config = dict(
    n_layer=14,
    d_model=224,
    n_head=4,
    n_kv_head=4,
    head_dim=64,
    d_mlp=576,
    vocab_size=2048,
    activation='swiglu',
    norm='layernorm',
    norm_place='pre',
    norm_eps=1e-06,
    positions='rope',
    rope_base=23100.0,
    rope_fraction=1.0,
    qk_norm=False,
    attn_scale=0.125,
    bias='all',
    tie_embeddings=True,
    parallel_block=False,
    init='trunc',
    init_std_qkv=0.0303,
    init_std_o=0.0,
    init_std_up=0.0303,
    init_std_down=0.0,
    optimizer='cautious_adamw',
    lr=0.00117,
    beta1=0.9,
    beta2=0.95,
    weight_decay=0.24,
    lr_head=0.00801,
    grad_clip=0.5,
    warmup_steps=269,
    schedule='cos',
    final_lr_fraction=0.1,
    batch_tokens=32768,
    seq_len=256,
    doc_mask=True,
    train_tokens=285300000,
    steps=8707,
    dataset='wikipedia_en',
)
MLP neurons of a small language model. Each row is named by its layer, matrix (gate and up: input weights; down: output weights) and neuron, and shows model dimensions 64-191. Each number is 128 + 24 x the weight over its row's rms, rounded and kept within 0 to 255. Numbers have three digits each. A neuron's up and down rows have the sign that makes its largest values positive.
After each neuron's rows, "fires after" lists the tokens most often just before its 100 highest values on Wikipedia text that the model never trained on.

L4.gate396:122122126101123111086092120125103160100088180095149141177152123137108123094168137097139102128137147131102156094133145125147109137166125143129167170119108115103109112091158146106132178140121138145091161123111149124149146129140129126123141164137110098126159161091135123149113130103097166115131110142144121134102135133117141111124141114085110089114131081186152112156155109085111108160091
L4.up396:128130098092137130130163124185111130119141148160151084173119148115148182110135140132111127106159098116100129137201139104118083120168114073091097132143158137138116136127128134101151112142170111103150102103123139123086147129133132142102117057165132112135098148131147115128107117163116110098151087134129123100124142172136155106146117123171107119137107126131135079104103067163140165124166
L4.down396:093137135101118101100104108128142134091100145163154084158170180178140152119131174110119099128148135141063136159153130089124089157165113123070134160132139153145107123088117133108094118129117116119079148111116130088111103101169106127114115128143094124121114148134132148151127120166122152113153118104152138095136159130121154059161146111129145095082115114160145128143123085099122142116138
fires after: "1", "2", "3", " N", "0"

L4.gate386:105138145119157128174134089133109118130138125132143110128131144127150105153125175123160147127157145122106110111109116116143090109151104157129109113098121106095161142090138131139108114162150134123121134127142114135124100125144096089191172087137158138133090122082103152172149129136090142113139111138169125130107142147141154089111132153171102169145128073155138141104133138130164122124155
L4.up386:166125153069050140131148073181074125106113151141125106108173132151140145148174130122121123141118161107140146153116137131131119114135128149190142147165096143170117148165138127112148095123121127100111148146091110155123139127095130152159114120158091133120104136151119112127095132130133139144155121137148159121127118146114126101077109119145110129125087120097143078156109159130123134148084
L4.down386:127157138129155103148127136117122081160133123140180146133122118124153112160144120088134110114144127076131113100131165103133109106130128143101107131173125144110145139115082139146142128143163150104118135139109154163130102141105111154124136118101085113130133088093168123152064133158125122151109104102129105132139146082148099127113116113086151138167144107101149151119104134085124129145150
fires after: " part", " W", " S", " F", " B", " J"

L9.gate488:086129139105136087090117145118129071105125094117087082098126119133110129115163089148131117077145148096152144139146070119115114105064173133167135145097105084112102138105135097127157115138168102128142086140158132133129103117132150132159153088120106135112118180099185158127129116126142153114153124140136132153112121116159136125132144126107110109151097122150150102130125125145119139149150
L9.up488:132179148137151170116102137124139130105124128189130076128090113094154152094140121122130110100099118114152131141135123156105128135110122141126086112116138111094123132127175126080130112153101095150112133152079131119121114122165165124130133137099097102166165079078121116112114118104187114118112125108124137176142150094141141060152140168116101124136146113134127159143110100115118163115138
L9.down488:099146134157126109139100108114127119138142123156117128119134159126148117147147122157143137113135107093087126144159095014086085145117121097150081137132098081127121115151088143110134121133141086105105134128098143118164137143170156108135130094144100151160112135130132140147150156110125106127127140149135147121127138120155189126116132140132114096133111118132153101109141118143108133098150
fires after: " |", ";"

L2.gate26:129126106142108089076147148129169135109092092119129096142121096128175133130164127151132114157110120115145147125090124143099149190096079130138094140196087143109160173089147134077121138081162110117078130156109136145148109146139078108133128118154093147177128149110102170144128143098172120146153145126140107126128159060106145152148172147104112124126100144149116131159166101132130098099126
L2.up26:099116112137114133101150128061123135099113086110164147154133124118134112127131097125084125158125095095141120140136128109110111105171147114168123130134148173121122132074106091115191116137109110128119122111144150124147119122086129113165118174125136144186112133126141166119134177115175077156152084114124134140140149118167127128118138184125147122099147120143120118128150141175120121115121
L2.down26:130126163115127132134149118161115130113185107134119162118132100143134156119097131135144120116131095109120111140139095159111128175169144098098105123117137150142136142133099089116133078183130143112162165118169105145135118130109142098163123132061162077098140116134167133141174132136101109147140134089128130092130127131128143114098139118138078173124101134131159142162113107123151112125160
fires after: "t", ",", " T", "Th", " h"

L4.gate37:109133136121102088099131091101115166099094145105071092189141165124131133099109138143113115112157111118131106148133106170136126181153088076106142126155112154126112064143139098112133119148094113115155151164168117143140128145123166158149165145111101124179117179102086167117158137118120120155127107076132124114126150091127125147154116132160084119073131137149176145175132082149134154129115
L4.up37:073074130170180145165178145124152114120123122107142106129121126109117139123140152123136119124124119083135136146123132070125078152095109139115151124098094171122122146163152181132104141116116141125091118163120184123156107143142139100152145147125114145143134149116146134146134111124103118121144134127124086131151145167097120123153112133131150107141093173165158152103148119123080089110127
L4.down37:115133097121141147100149132075112106138122144129109101115133138096115130151132142129152113163115128134094115083153137103126179159149129108078162199094115151129116146148135061148112096119118107142098138164139144113133155149153128159121115128061118136164156113087082148123134122148089096125131081126149147115095132116152155139122126100117103125110147135110144105118147117149120119157151
fires after: ",", " Dep", " st", " sh", "p", "."

L10.gate346:151167139135121122121135150151118107118096134130119107149149107088095136082141144099154081082113169119124154123135124136139114099124160156136140152121118160125147129160140111135175160146161121082139137124143138125119090131128162081104169125127129127190150154077115101131127156138153159097130131106162151127126131129135162096101159162124122112110113087164120113136173115108143146103141
L10.up346:092155150104122148123171115126081104112131109149139112143111105089130099111129180151156113129138134111136165095114112111140123133128136182157126155134113139096131116166131143142116073161099148141144156147123109134066107166144131131137133104139114110136119097110194089129118141134146143140106167113140164155093128122121184135118138162122129150099153129161109128107166141122123132096182
L10.down346:128147112089121133120169126084086106141125117135146118118111152103165079099144151142114108107134133117149116136134091119098097156101160190123136136198119153141108155145094107142154104156118127149146157143126129154117103141122151104129162118109095122075137081131149137110125109114142168127084080115131157147142180137104115130115152138173137105138149129136091095158144157068152062139137
fires after: " |", " —", " .", " G", " ", " F"

L9.gate67:131115089154109144127129135117062115110132110097097092116108144115145122125114096123151136072119150112138148116125112098120074156093145120092152180099085129135131152110162138137132111151133108130115113132117154125153121108097156135133135139122127139165122146133148158119186124162103126149145155152160128130121134091177169121116111128086142119135116141107158132143163153124117109170138
L9.up67:097131101128165127152112125141131101114119145112149084122066119136166161107113134121066142118143088140145150117109125094115118115124099179119119136123194089103087206070153089146159118142125100135135136132128180103135135154131114097100142137121103133130122117079155176120139139134139104125142138136127144124117142124159140129156171115099093126083100117153144158113109176155150115156156
L9.down67:131122132121113116097118125136151103104136143171135150093122122130122119113124179145162171144108121115082147122133104023098115122129133138107103121119115138131124152124132134147133125098150078114125102138119136158104137146161128121157143098150153141151091120128119105139152139146121126141114114143162140101142130129135148123160135116090128097139125134155138127107151110123134101115126
fires after: " |", ";"

L2.gate387:138119099137170159123105146160164118131130125154175113098120114115138121125092083148131122146120085116092109113147103134113134109139092116095146126125145176126164140114184097166099157165176171104125168137165066133154117081154110086121123118117091118131138114113135108132104144128082133116122150147167093132143128161149113165129133123132155136126152115160093116165108124126102144122159
L2.up387:158111132149135148166156125115112117114122112101146136160195099110125155102111094107102089124078100138117131122101136125084131096126102129175153131149138101116130191135087102106151114107127115121110082139123163108147161188153114169125104125145103133150147140159148124129137141119104131123135092086134164185109138159100148158130112161200100149107156105180101143122111118084109121119052
L2.down387:148096090121133137167150163140157091132139157119159129119131098105150123141128088140164138111120116111122124116105140132142102138158108125129174111118186150147139098107150107122143127116164095099100107140132118102148133097171144093121099113143131138115151099125142104185117167134112151073129147143098143150116146139137121112159087115159092142145136108134120139112135124130129166122141
fires after: ".\n\n", "\n\n", " |\n\n", "==\n\n", "==\n", " ==\n\n"

L4.gate214:147164094166150156146109117143137131166112107093155125124105121094082145171112176120143116101143089084098099106123125092136152126163103112100088157157098137110144080114166114112138138109209124102139117132126152118152115121127101121127132121104123152106144154087132126157127126119133147122089144140154109117134132110110186112161148119119114155125131114124170134087095103126158132162123
L4.up214:155155145097129140080139112120122116140131081131134125127126146145136141127147102078147093140172129102138123141132128132112142130089122068117087125111116161120125136158134136082121168153104163109157154141136149135123134138097104160132115098153109176197118084115118159138097159148123193090129111135119143123168085151139123126112124145188139155109116094132100148172066114138104174147175
L4.down214:121124140149152127174116124160143140139164144103153134135155121086099114182083148184156127126145134115130118130116125084088139121125086133120075128141144109121181159155134110131172131092134135110141128127122135138079155164115135111117162169117081104156158173109147167130079130119151110121116121089139152132140099133101175108130138122139119100162133136059128132129127123087144079089086
fires after: " T", " B", " S", " re", " J", " se"

L2.gate97:138152134139131086141121096117132143115117149111090122150132170139081142090146152136109109084149144120144125083137153145150128118107093129117168142135126145125150154220119104127087135141164104129131134117158159146149149098152135161126088092108149118149123129110130097102140157119143138118117154105136113094119169110135140124140121146105180137063184110143117123094150114108138109115109
L2.up97:156157137132153151123139150061160165168166146111088128130155129108116135114099153107166110133117084129083114127154142106129133116113117108155104122143168173154143137142143142125152137111089089113139138147137127155120151122128126109143101161130105144106131079130172155135126173095127117105060131132129137121146154124099133090106110138118107139120158141136101118163114140144095074119134
L2.down97:108101133114091129154089147128105113117117097148165102085125121092169129089139158136103142107098110120102155147120097133160169122122143123130147122095098092138161141089109108089107140121177150139134136102174154152112132099130101139105116140152136115130169145106109134134085106152130164145149116145150158137088120111143126144155131098190137120120126147078097158131113164104123102154118
fires after: " D", " Ch", "D", " n", " d", " B"

L2.gate433:119147107123157109149100144136108159116133203132148107112111148152135140133163128075125093115128171107137116141165115134105134131107136116170106156156121138119096175078155144107124135131117118133115138144132127132149075103150117126138139106150105121121115170111166144131131122102156134098107147128123116097109126117105159104143127165112127137098116126120116112139145102124147137120156
L2.up433:124084134110121133101153137091144143135129121111130132142149123146140111160160115096102133133129137129086069120106128110129148073136114093167118117111107131118118124153166102091154184119099128145142150088135114160153107126179160155175103175118145115127106144159077120144126154128153085117131129106168143125135148122096118128163129125117124102142139144107128135096162137136121137088157
L2.down433:149156129137138114086099130112132130141134187100169129089142123108123137112130122097121080150163132128144118143147103150092130167147129103090119096135152153147132144133142150157122132147095096127130108162125136130141108153130158099080132121199140125146121148130153104103110120112142147108134148115095108074112141135128125107136135141147124094106103119119093128125151125110180168127152
fires after: " T", " h", " R", " H", " Sh"

L9.gate493:115106144122105104087094126158107125132093153167138123128150146122143134148126126119143124079140113113134136091143127133097112147123138084189102144140176127106092162154135121122133116111091120128161162099090159159105135110101136096179117139120162156167100177096127071159157128127144092135099094119141111066158115101131184089156112123161110125105126163100151132108089143156141118149115
L9.up493:104094103091148089101138128147134104125158130101119159139088088159129115118129120152145120126102153102122168076142113123102133075150145164110144114137110149113106095111125186134153102124198129179124179157100111103106114174109101099143119068091153186130115128120114128190123105103115100127091153083134107118102111132157156126151153125089096120095160123127155114134172133105130153136115
L9.down493:106112149121126096089142129127148073123071157150165121160151080126114141082118127120133141126138113122140165117159127111121137144090142101152114116126124096098172143143144150109116146121089129110101155105134150144112119149156151119183112126169165087105105122142102077116169148149144143124120120122147093136149134158094099148165154134167124146115156113128149081142131094129095132109138
fires after: " ", ",", "22"

L4.gate64:146145122131148093161162113141132146113087092131094118164122174124148147115079156110153114141151132134182132145109077135136093087120175123150098134124128128121151105117135186108160113106154124145101142137099120102131159087149118125146181075148133135174154100159151150106136107188113155110108140151158107110115124151136121115095104112119112118164099134180135142132109097124136160139114
L4.up64:145108129136120141154131151151136125113101137142115170104102181138079145121138122064131118147109147108159108147098101101154187141149156100158150128104203135138109122122113134104132145132125123183148100097102141142140099111140099117142129131138114125096119111154151181129117143147109167117089162128118108125106151126215120153102105132185090108137116120165098167164103124145090110131140
L4.down64:137102143130170176117065146120100098141157181155115123104130120134083136154213122133089152130121111120115124125120175130141125143154059127110165138098179157136119134107088096094134123104110121154152115131154171108121122122190104106099103150105110110093148152130142128151137162126136131100105107113084142122103130109163139159101139112099138091117125098114135139153119160129110125171153
fires after: " the", " The", " Le", " re"

L9.gate74:142119078131160161111105089147142088109131097179133119092115165094108131087167111177144145151108128104154143142164102157135134130155095116141151130137126116155082143133119091126099110099119108149142146121123156126144126149151146112120108167051151130095103119117148127119115093120125115115149138133169101149171083104122124135116078140151106126096108132109095126131074144162138107144142
L9.up74:060128116124188107115116134133172123123112104121115188172126112138149134102094131098137143130149157079116147096111168106129124113157168128140137139083093142105112103110097114133147149098097094118151151139136108112105139127151108150118117126114124088130127147140183126145167098135115115126110071072127141143120089179146164099124167100121090127104133146112178095124141158140138103136081
L9.down74:158101110129059134138160155116133137144117167093154122155125123099108134146129168152128131122133117123171126146148111149145136115128130135103075101121144119136105133119148173169126113131120118129142106143126156132138129164134163114124123129111160150147109104107153142082138131137144116120113166143124121134136142120126131168166117173113141105134140092146149097181133133175115122123163
fires after: ",", " ", "-", "–", "′"

L8.gate279:150104135110113162153102152126131121099134154146108120106115122133135101180084108123161119124137172093095104093130083122129142094154168098157134139133114113113144163135129114147087122155073097159125122098117143128085092128130124148117150167110133116149167134130133137161135119139166152099149081150142164145151108138087162098131093140119133103111129134111163119128099115088134157151121
L8.up279:140087134108105126114138132148105105128129144141146100121142140146179135121136110146140108140108162112112146114163129116146199108108119116088128133128089109190105131098132112125135177145103159126080137138125095134144155151125111112140175163134144092131155146132176110107130139161125179141146133119145150140106166148186099119130137127116066109129098116159128095156101153120081153087129
L8.down279:167169130112092130147126129106122125138125131151134125154122089133145114168168092130138172127151136109154148102114116095148103109151151128159102105125130125125156133168129125100112122145142058113164120124142134077096132143158116133146105116090132171158137125119112169136148145101147135098105076138134119143158108099140130131129099135105127123142167118109136096091081094110152160145094
fires after: " r", " R", " Le", " le", " E", " Col"

L6.gate158:088100143118165110162114097094097141145101139130128145155125094100131102142121155115112122111130140078124180134148127094132085136107114098119134133139155114124113152163117120132116136154121115118101109099093191135102149156097110121127145166162117152069138189134155099132150084129116113172176144092136123148149137151156131105124131138135123114147150131106165101126134147098114101137109
L6.up158:145162131116182101085142115138157127096113146158127110133091171164128181113111086091122093145130122112112120092147110187080144104137130153097097104106155185136129129094116112137183114117113183115100126137111143134102144105135167126148156118099125118152099141121192082125148155122130137109123170070107129117121154107111167082147133107142126154129123162135092142118145099113119137156116
L6.down158:122126130136103117145080095105118169110140078114114132141133109115136133103130179146136101126093147122140171151103092078136143138144140129136129159141130138155133114140116139114079083119125094135069096099099177124138137118115075164148098170134140139110153149105116116131142085128111140191131102097133105120146104138151131165124097105119157112169128119086143121132142111117151135103183
fires after: " l", " ev", "0", "2", " L"

L5.gate474:100104162161176116123136148136130129128110149151139082076153134139135112124107131150083106132165149143104143118136129152106125115114165183120158097114101149134159153137102151124083129154135119156145147098147130117121139087126121175145159132070130130158122124136135146086111143120142091097134073157161128081160132102110123143096150095074145109148160120106086120136088150129133131097073
L5.up474:146094131144114055143113131140121132114124163158123160153110146134157119155147158121140103142120114106099120122139142152101141125071134098120123139121153109161137158076137140108144112129146100118118099168109140143163146148109126136167086137129158096102093138110142128134106131115156128119145148169133115108115114102118159083104117137111169073152079127153148127125160148142115145102118
L5.down474:062094178117149140128138112076126113135104126153121142076138138180105144099096119156154114123106168147131128147100132106161123113139124141154137142139109118093139124164109125148142156158140144129102122147145121130084135093147123158118135162143188182154120158103076134129164126103119129084105122113104141124157112167138138141169129097130116129117137143111174119110126081100111113105081
fires after: " R", " r", " Gold", " led", "r", "\""

L4.gate497:097143110131138100089111138085097136128145134108094136121125147120141144143143131101152104123186105126131141078139096120115133116183178099131122108117172155091169109113173147102124090132109120132116100164094120100169103121092128134092157148123106101113157148119166091127106120108111145093135105142166135097122118146134145124077098162115121152164082132149136132114115098157092087132147
L4.up497:147145180134109149111123100091133130153116144145084092148136098127081170145147157137163133123081119092154137122138096098122094138136147160136130066148121154122153103067130086102125103082126112138096118130144159110131166107122144094138173124132124078119133171076073111157139127174134115129110146117146115124122133170129112144135170120149149122153120131139133135075101159118135119134108
L4.down497:119156142144138160108124110157140106149141134117119114118119090135122135161127150108147157093091129135119177140062120125118112087105161138098151072127146142116121139117093120127133120056151151118118174156130145150096161094149117108114154143186134127113149141131109060121131154170165099096105152102146146152100119175116143124153154118100127094111130125134103142131143136099135121113111
fires after: " S", " G", "k", "n", "p"

L6.gate378:090145141125126122107144126137149140156103089102158149162123139107140106172154106129123088133142157089081109193122089118131108100130151157103100160112102144180125130114150139128132134139143132097157110144099135074139122117134081168124152124153091121134136168210119141125137075091145120120136142106143158141134133082109127115174137170148156109136122090137122134128111054131123098162122
L6.up378:154106114112145110166132095139117166127157163131090118131171113133080140137110139165127143113125123122065162121121110137127152125120129079111096119111150124154158129113176148122136161141119139127097134102115196161147163179132114150142158123111123134155136136114113125159152158131132156144129119149132118157149124157141157077092166118149126144126070070131131109130157106104171144151137
L6.down378:119153145135158109130126113123149116114149134116153147150120132178122139164173106135108154115123105106112141116121143134140136141125156122120081133159160131134130106112160133092141130102157119141147118126145119154113137099105114172153129118134116107074129146123158125120142117175100143133085141141134144106119093091123180092152123176096081129119086130101157159138149078123149144133121
fires after: " T", " ex", "t", " S", " ent", " s"

L10.gate131:133104142151105117101102097079104105127101149094115073141097139134119116135132126100155094153114123144094153108099096133113131121110138143131161136168103102151110143153166138092146142079144106160130083125094101134106134136119091164122140156139127148076154145121120073122094132162135134168071127121117121105177127184120124114122161081142137112130130109145145117133142151125126097122128
L10.up131:081159106109144106099163133117145121119131141161082149140086100134135143120144159123078140120151106109141166102164136095156120138122121115116086104089109125126041168126118158116164087137080125136091144079142128116124131124124156156147120141169155120144139152110148103125106127157135129114117148142135121113118145116150115128138152142093106106093122103115157130120103130143101142154113
L10.down131:138153115158162113107162119111112149081124117164125138158128099124115133119140113148151063118119137110104149138160093129139123154119150085120109170104128122121092100151159171138081177102097152073102127160057124106141108128136124159130112099085131113142138101127122133169136141113132101184155133153106143106128120138120130152138121127140128144109142173117111112131151108116082150133135
fires after: "2", "1", "5", "8", "0"

L4.gate25:136090134101149147111122153127092165147101181138113102080123144110127158133112116095107093105102115145150129110124113118105106116154144130137143135130128126173123137098133124111115113142154133130109135155103128057143114115102139091140136144105135126127144138119132142175167126108071148124148108114153119156139145174135120156154136126142134096130124094165108108127135116115097115168112
L4.up25:154121109145132091140181128112108159151130157118127160130122112147133130145126091141137149082085120155131085114137109146157112110123096148148080129123156156122101118110154125096118097128141139146150098167142164129114161103124130097176115060100117092142155121133113124149135150145146170122172126141110149154091131117152080135143127124153135105146132114128128150136092119103201148119115
L4.down25:176136150162133137140192151122093170145131125109123138116158080111175131089127137149155147114121106118091116122117119171136149096106079147130096138158153137160134098109177123113124132102142166131118104143143119122161140108134168136152106145093103136109156076156085111162101160098147155090098123116102120114127109140107099134126154139141112123144138114127132141123103164118179166094136
fires after: ".\n\n", " |\n\n", "\n\n", "==\n\n", ")\n\n"

L2.gate196:148156170095142127104140133129127095124137117120110112102129102115135126083131147111099122127138149111163133105146102147133146137157134144144133125095122119146154131153153110145149097113170121090112113107114133116115136092102130125115175120114175109109114165106117099111149186106076109127064126174168121167110131186100142120110088144113098139140113159114164180152132095117086136096130
L2.up196:145132141098184100098137148106126098138129121147150167161099118136076139113135140151134140146147159159141117109156148126107142133122148126100107118085145188077132102157116135092143097074168112104112159142093110125147138142146136159083100099095099135140135097073115153131115139135091140130134146173127111174131120154149102131097095140122138141136082141137118120146125141143104107142133
L2.down196:124106105124143116125137105152136099116156133144122129159107109121090169089117117138096143102095119171095139162146111144141126135151128179126161141094122115092166139143137129087147105139089141141154145105114097114151158189140156143174120123108122133147183096161150105111160100122099114174182160128147094119112124110121120103118107146145103154122105158102150127153113128122113136107099
fires after: " c", " C", "as", "er", " m"

L9.gate209:117143116118138176082123108188180087121141076137155191120138139129113132123112089101077120141131138122126072123165155134105148086102121113112121123140155153129146120109131147071143139144145132127135173140127126139129099153158183113105156109079137141165110115096145119125126101110101082190129101129108108088133120113123160112145117148108098153132151129110120141135103167159132126133105
L9.up209:172118110135154154106098097138120123155154101131111116115124181118114153133120139106165121125136146126141081167164133175103120165093139088116162119145076150187132146125122092090114134113116122153123104130116068108132115122103155088131136111109144137123139135107112100117141122129115112122134047189156112126137136137137110149121077097154102116129137112163147144109106094141140109094062
L9.down209:126118148121109145125145160125122121119132106110135152128140134145127138128150111148112115136149119102097112118132106107159168149114099142078111121131178138103152140137130161124109115167120140093143182146160185096147097166098126147110122092151155151107112108104131166119093141155131096129144130115150105097115104132103135178113131129158136139091148129131090130165143128110129094173172
fires after: "-", " ", " U"

L8.gate294:131119133143167140132125132146164146142122145128149170120148140122117107134118103103154166121161120158124092108124102115134119125135101139124141111118099093157099137107070117130128122152130125145102125123117153167104198155132175165117170128106100169097149088089089143111129150143087127132114127102083108121131090158098118141113123124171102125134150126083137144165101093169129153137184
L8.up294:162171134123120096116176123110129102158125142093155139165142130124119179116098114129128147096118104131149147119155143140095137140115110144130161120139146120153141169170142128137154146115095147154067131175109154126074142101110161088119148131103122151123158132151120134132120135104122131085113142129135150121187182156129090142091154142155137071178095086158131169103137128102126112105153
L8.down294:139105123121131140118117132154125143126150123151132129107125127148135124123141135110142142137135117151132137127132100116135143112108139101096100107151138144136129107105091147143103119158137106112138138135145141162151156135100124165091130143112116154129142113119131156109128123132129123157131130116109133119115105123142123115139079084124127177122140146110126115135110134147145144129170
fires after: " of", " in", " |\n", " for"

L8.gate517:110095134116084116124126102111094114158108146129161120120135172121101141113140113119108141126119163135135086132132121138157112110074110101108095111153143132147164204163118090155122128163107124168130141172130127102147105125117100095132067107119143129163098165124131150143183150088148157122134115139157133120172062114101162115141163144084129092131109121155135086118127137133120149165101
L8.up517:148123138118092100081147111110131155143129133132138129103091140119127127144168138084124156137128088119156117140131104117106135121100118136139138125156132098116136120131186117099122139144096115119140138136166070125135149122143115119144143094125107152136107182117130165158109087128117097133125096108107170048126138120106111132136123117155120121148148114151155142127132189105100094169133
L8.down517:121106094130089088123119134101128132146139120124109120155088136106152124165159116146136135136172095122149164120107091119189090097070133162126125133146115096116110124124144176154166120150128121123148112097139098118132142106167115130101122142122119137071125140161122118128140141120074124145125130138140167096105098117143131146169127121168136126146119170155161128120156103145123052169119
fires after: " d", " r", " R", " D", " p", " J"

L2.gate481:147136143122127074111107120135151132130113206155105107088097113110146112131117143114099079113154099127130124123157101093133137124113157159166111095116134139093099125128193150112173105115108128113102149135130132150100115128122114103163116155110101108180093133135164094118145157120160137165126146155103108114097175105088124130177158102106115160107121090160147117126144120124110162123113
L2.up481:121128102106123113121116132192132117085130104140081097131183122125096149104089131108120096143127117077177166167121137132125130173088153101102092139111102151138181126194157160124133130115108090126143135130105161134114156140163125146173139130087128134148144120136101157158131133155105107143101164097116137105140126178167140042143137142121117127147105180132143102141168150129128143125093
L2.down481:134126134107137144096110134122133136139129132132147121139119141141119169130126113125144114160105111125156125155128140094123151130145160068104135129125175085130155150144099101135102090164137071180167147149157095178142125131166116169090136134169083149147173102114125143161154125185119111095129138156144096146141107134141095108130085092118155130154107134104143085108143082105114101151155
fires after: ",", " ", ".", " ."

L5.gate294:154142127149117114122072121166119088132157106103129107145120110140132114115143103133105131128120120166145158147147106098126165130113109120193124119130132115146175130132153124112119148116105119167129169158141128127132113162134143114136133134129127158130203137123145113127116133111106166130120146106165135091111144164120087111143100130098127160160160167120105145131147116156126124120107
L5.up294:160165100133181149106127108122113130115137166111102141131141098148089160132105102074098112147154137127141125102156095122132133129119112126143132117159169150140152102135125152115152136127130104135145094140109141132159129174130159118120123118156131166124159143076112124130150062173101090127073127126103085120135099128157138056152143132153147146112126118124134109092129128185104099126117
L5.down294:121089101128137125144114121089116175100129160136140129127126128112099114166142150171134091145088108124146157072079119166165128134127153132111136142120122137085186161116129141156098124129154150138089085128132119074105154108128111097141118140125087096153105124143153120151102110132140160111145136090149172123150155127125140187114100160126138127111132143123107091088134141093094095105110
fires after: "th", "19", " a", "ording", " h", " ann"

L2.gate383:068123154116175141126151171121077126155136116144120099109136133071129152096137196127139142138130082087085100145116120082141087136141150151106107095139109161122140143078120167143170126120121114139134118119131115145115127112111127105154141131151109120151116103129120133155122134115110108152146115116115086121156131094123152140164142082104123152164092149168079126106131125160115126147107
L2.up383:163146124145079115101147116058168152158152159173124115078115159128143139148140123164128107107114135131110111088136112131149103084149154110102117135124116133089122123112124147124147084141096126148118161141157163124163114094171170120183099148097135137111140120101073170089126085154151126128123141131124159143135149110121127126125125101125147082131154133159111109141108186121142112154134
L2.down383:144135099129133162103123099084119170150130135133141091109123125123146146139118170146144133190162122135124107117112099100114132114111139100122108126133108125136134127127129127157190147107129133123139109145104144110120128123128124133133127148108118167128158156118131110115122092163130105131100144131166121148172128117102163105095124080107094122122133142150125097119208131105124111103105
fires after: " n", " N", " K", "n", "k", "N"

L2.gate521:107121144143122129086127123139098142106143142152173150150125110158113108131136142181131137144140173122112094137176151113109083140141130121121113150080106116110146140095140129091139152150134066106133151163168130122093113084129125115149085119095155137102160158121127118098125121128101137155124169139090147133106098185145117111142108116147137146131097130138116104117128126099118139125133
L2.up521:133116109117113136147154113148083144127121127158191113167082081150152101091085171143098130131149146155129134145083109132183122149113110152146158166094126132137147153142097129102160133198171102078134069135144127108129105117117116092156124098134141128132136111138104106171151116087085132081127095132089128133139100159129141148128130148102110152090127130138132116140150129096130145120114
L2.down521:131164105137127113166131098183140144100110129116092169129149133121125120089141133107091122098129093147144190155098115161089187133120124163143118121114127132134147163160144102138117087165096146123080156135125140114134147125144120112146122082133162098137110142088169123091046134163106140115132139158127127143171127127113091166131114137114094117195091126107091135108159113140133098117142
fires after: "c", " C", "C", "ign", "ay", "ann"

L2.gate515:111116157123155171132144112121155178091098112144134157116081131088096137143138145133145143142122157146161104156146125147133137140117141134129123095107161115109131137157126133142120114097146130089133117092100111152133165096148121105112153118139132158125131085123109083125097137122108133169153163138181103132143161153137140152106140181076121132090135151119099148135127103083097107089114
L2.up515:143117126157129148170100127119137123097136088089086166126121120139099117150152158108114089140114153163128093141157133092119120143125128119175117147148163135105119148135144165145162138170096144089089108125148137106108133109127109130093120107110108159185121132159097074135121124132105108132103108115099142132103150119133110124103114108125149084143133150125148167163095116131095134089150
L2.down515:131116167138140118128118120134134104082180133176176112135141111124138123162171146135132115101088099136138082159105084144165150143121151138071133148131167124120157145115150153092109120123127135122137145110147146049134147107145104130133108077087170099142121104083110122160119159098104132111127135113145107151166128157137140111078158121099143134112109151135150178115104123146124168144106
fires after: " C", " c", " rec", "ed", "C"

L10.gate340:174132130112136123105130152134132152136089140157119127138145146117117139108078114144129102152118149151128100135143162136108138125152081102128125122139151147133096161121149126072103108134117155128144084180136122126151118125153125090098123138118100152102157134109100051134112162126093110134118086154170178146141133168154137141136159150136105111108121123136145072149114119084123163121104
L10.up340:149131103134150135115170160142107165151136141126138144122180114068142155094135124147116085155109119152103131111130129127155118067174090089117108132127136075143101132146169109138067133123157122106160116164154163101091094122125106093153130150125102101154129115136138116131107131118091120154126154140133160137129119133129140109124118132160080097165105094119175104092123142138142128129176
L10.down340:141138134147119130123179107129104160117155137110118136105123109111125155093092131139158143123134127105091174099191126152089127113150164140132130131155084132114112112129144181101139135098140115138122108140129097111152112126125157142137118158124120115094171092147113132160052157128150130119130156177115085110140143116117102120184073150099110125105112126105122145083155129124148127112158
fires after: ".\n\n", " |\n\n", "\n\n", "==\n\n"

L5.gate194:139126163135146119130131126154163143163132124171098134118107163158099155134140134149130118117113136094121106102135124163123138162113096152093129148142083136139102106116189142134133123161170132096124095115097104132079147139136152064134196086150107097132168111146174178147089099152140133116134094118116136133098164139153093093143128119114152169146138108112132117094127120140145105099183
L5.up194:159099124126138185140130118152115147182118124134122136073110170112171150140075143155097137123118136150123117125081124128101116131166108114112098111141131133142110166138123151123140082153121113149110118130095150097161124121121155139116135141096095138115099115125159133122129094120121146161174128134110134111155158137153123141167104042154106121151091136135111131123103160103132138118121
L5.down194:141142168131143104107126161106114118118114125126093128127149094125129121156150112093113113067127086093129142133157183152151079131110117170132100107157156119126130111119147115083077105122145129124139122132128093094128114098128119118148101099132129130137164110140086119163181086146079133108081103128103115140101128131124128125081131142088137111107136135137134098130108138180148143143131
fires after: " the", " a", " Comm", " comm", " The", " "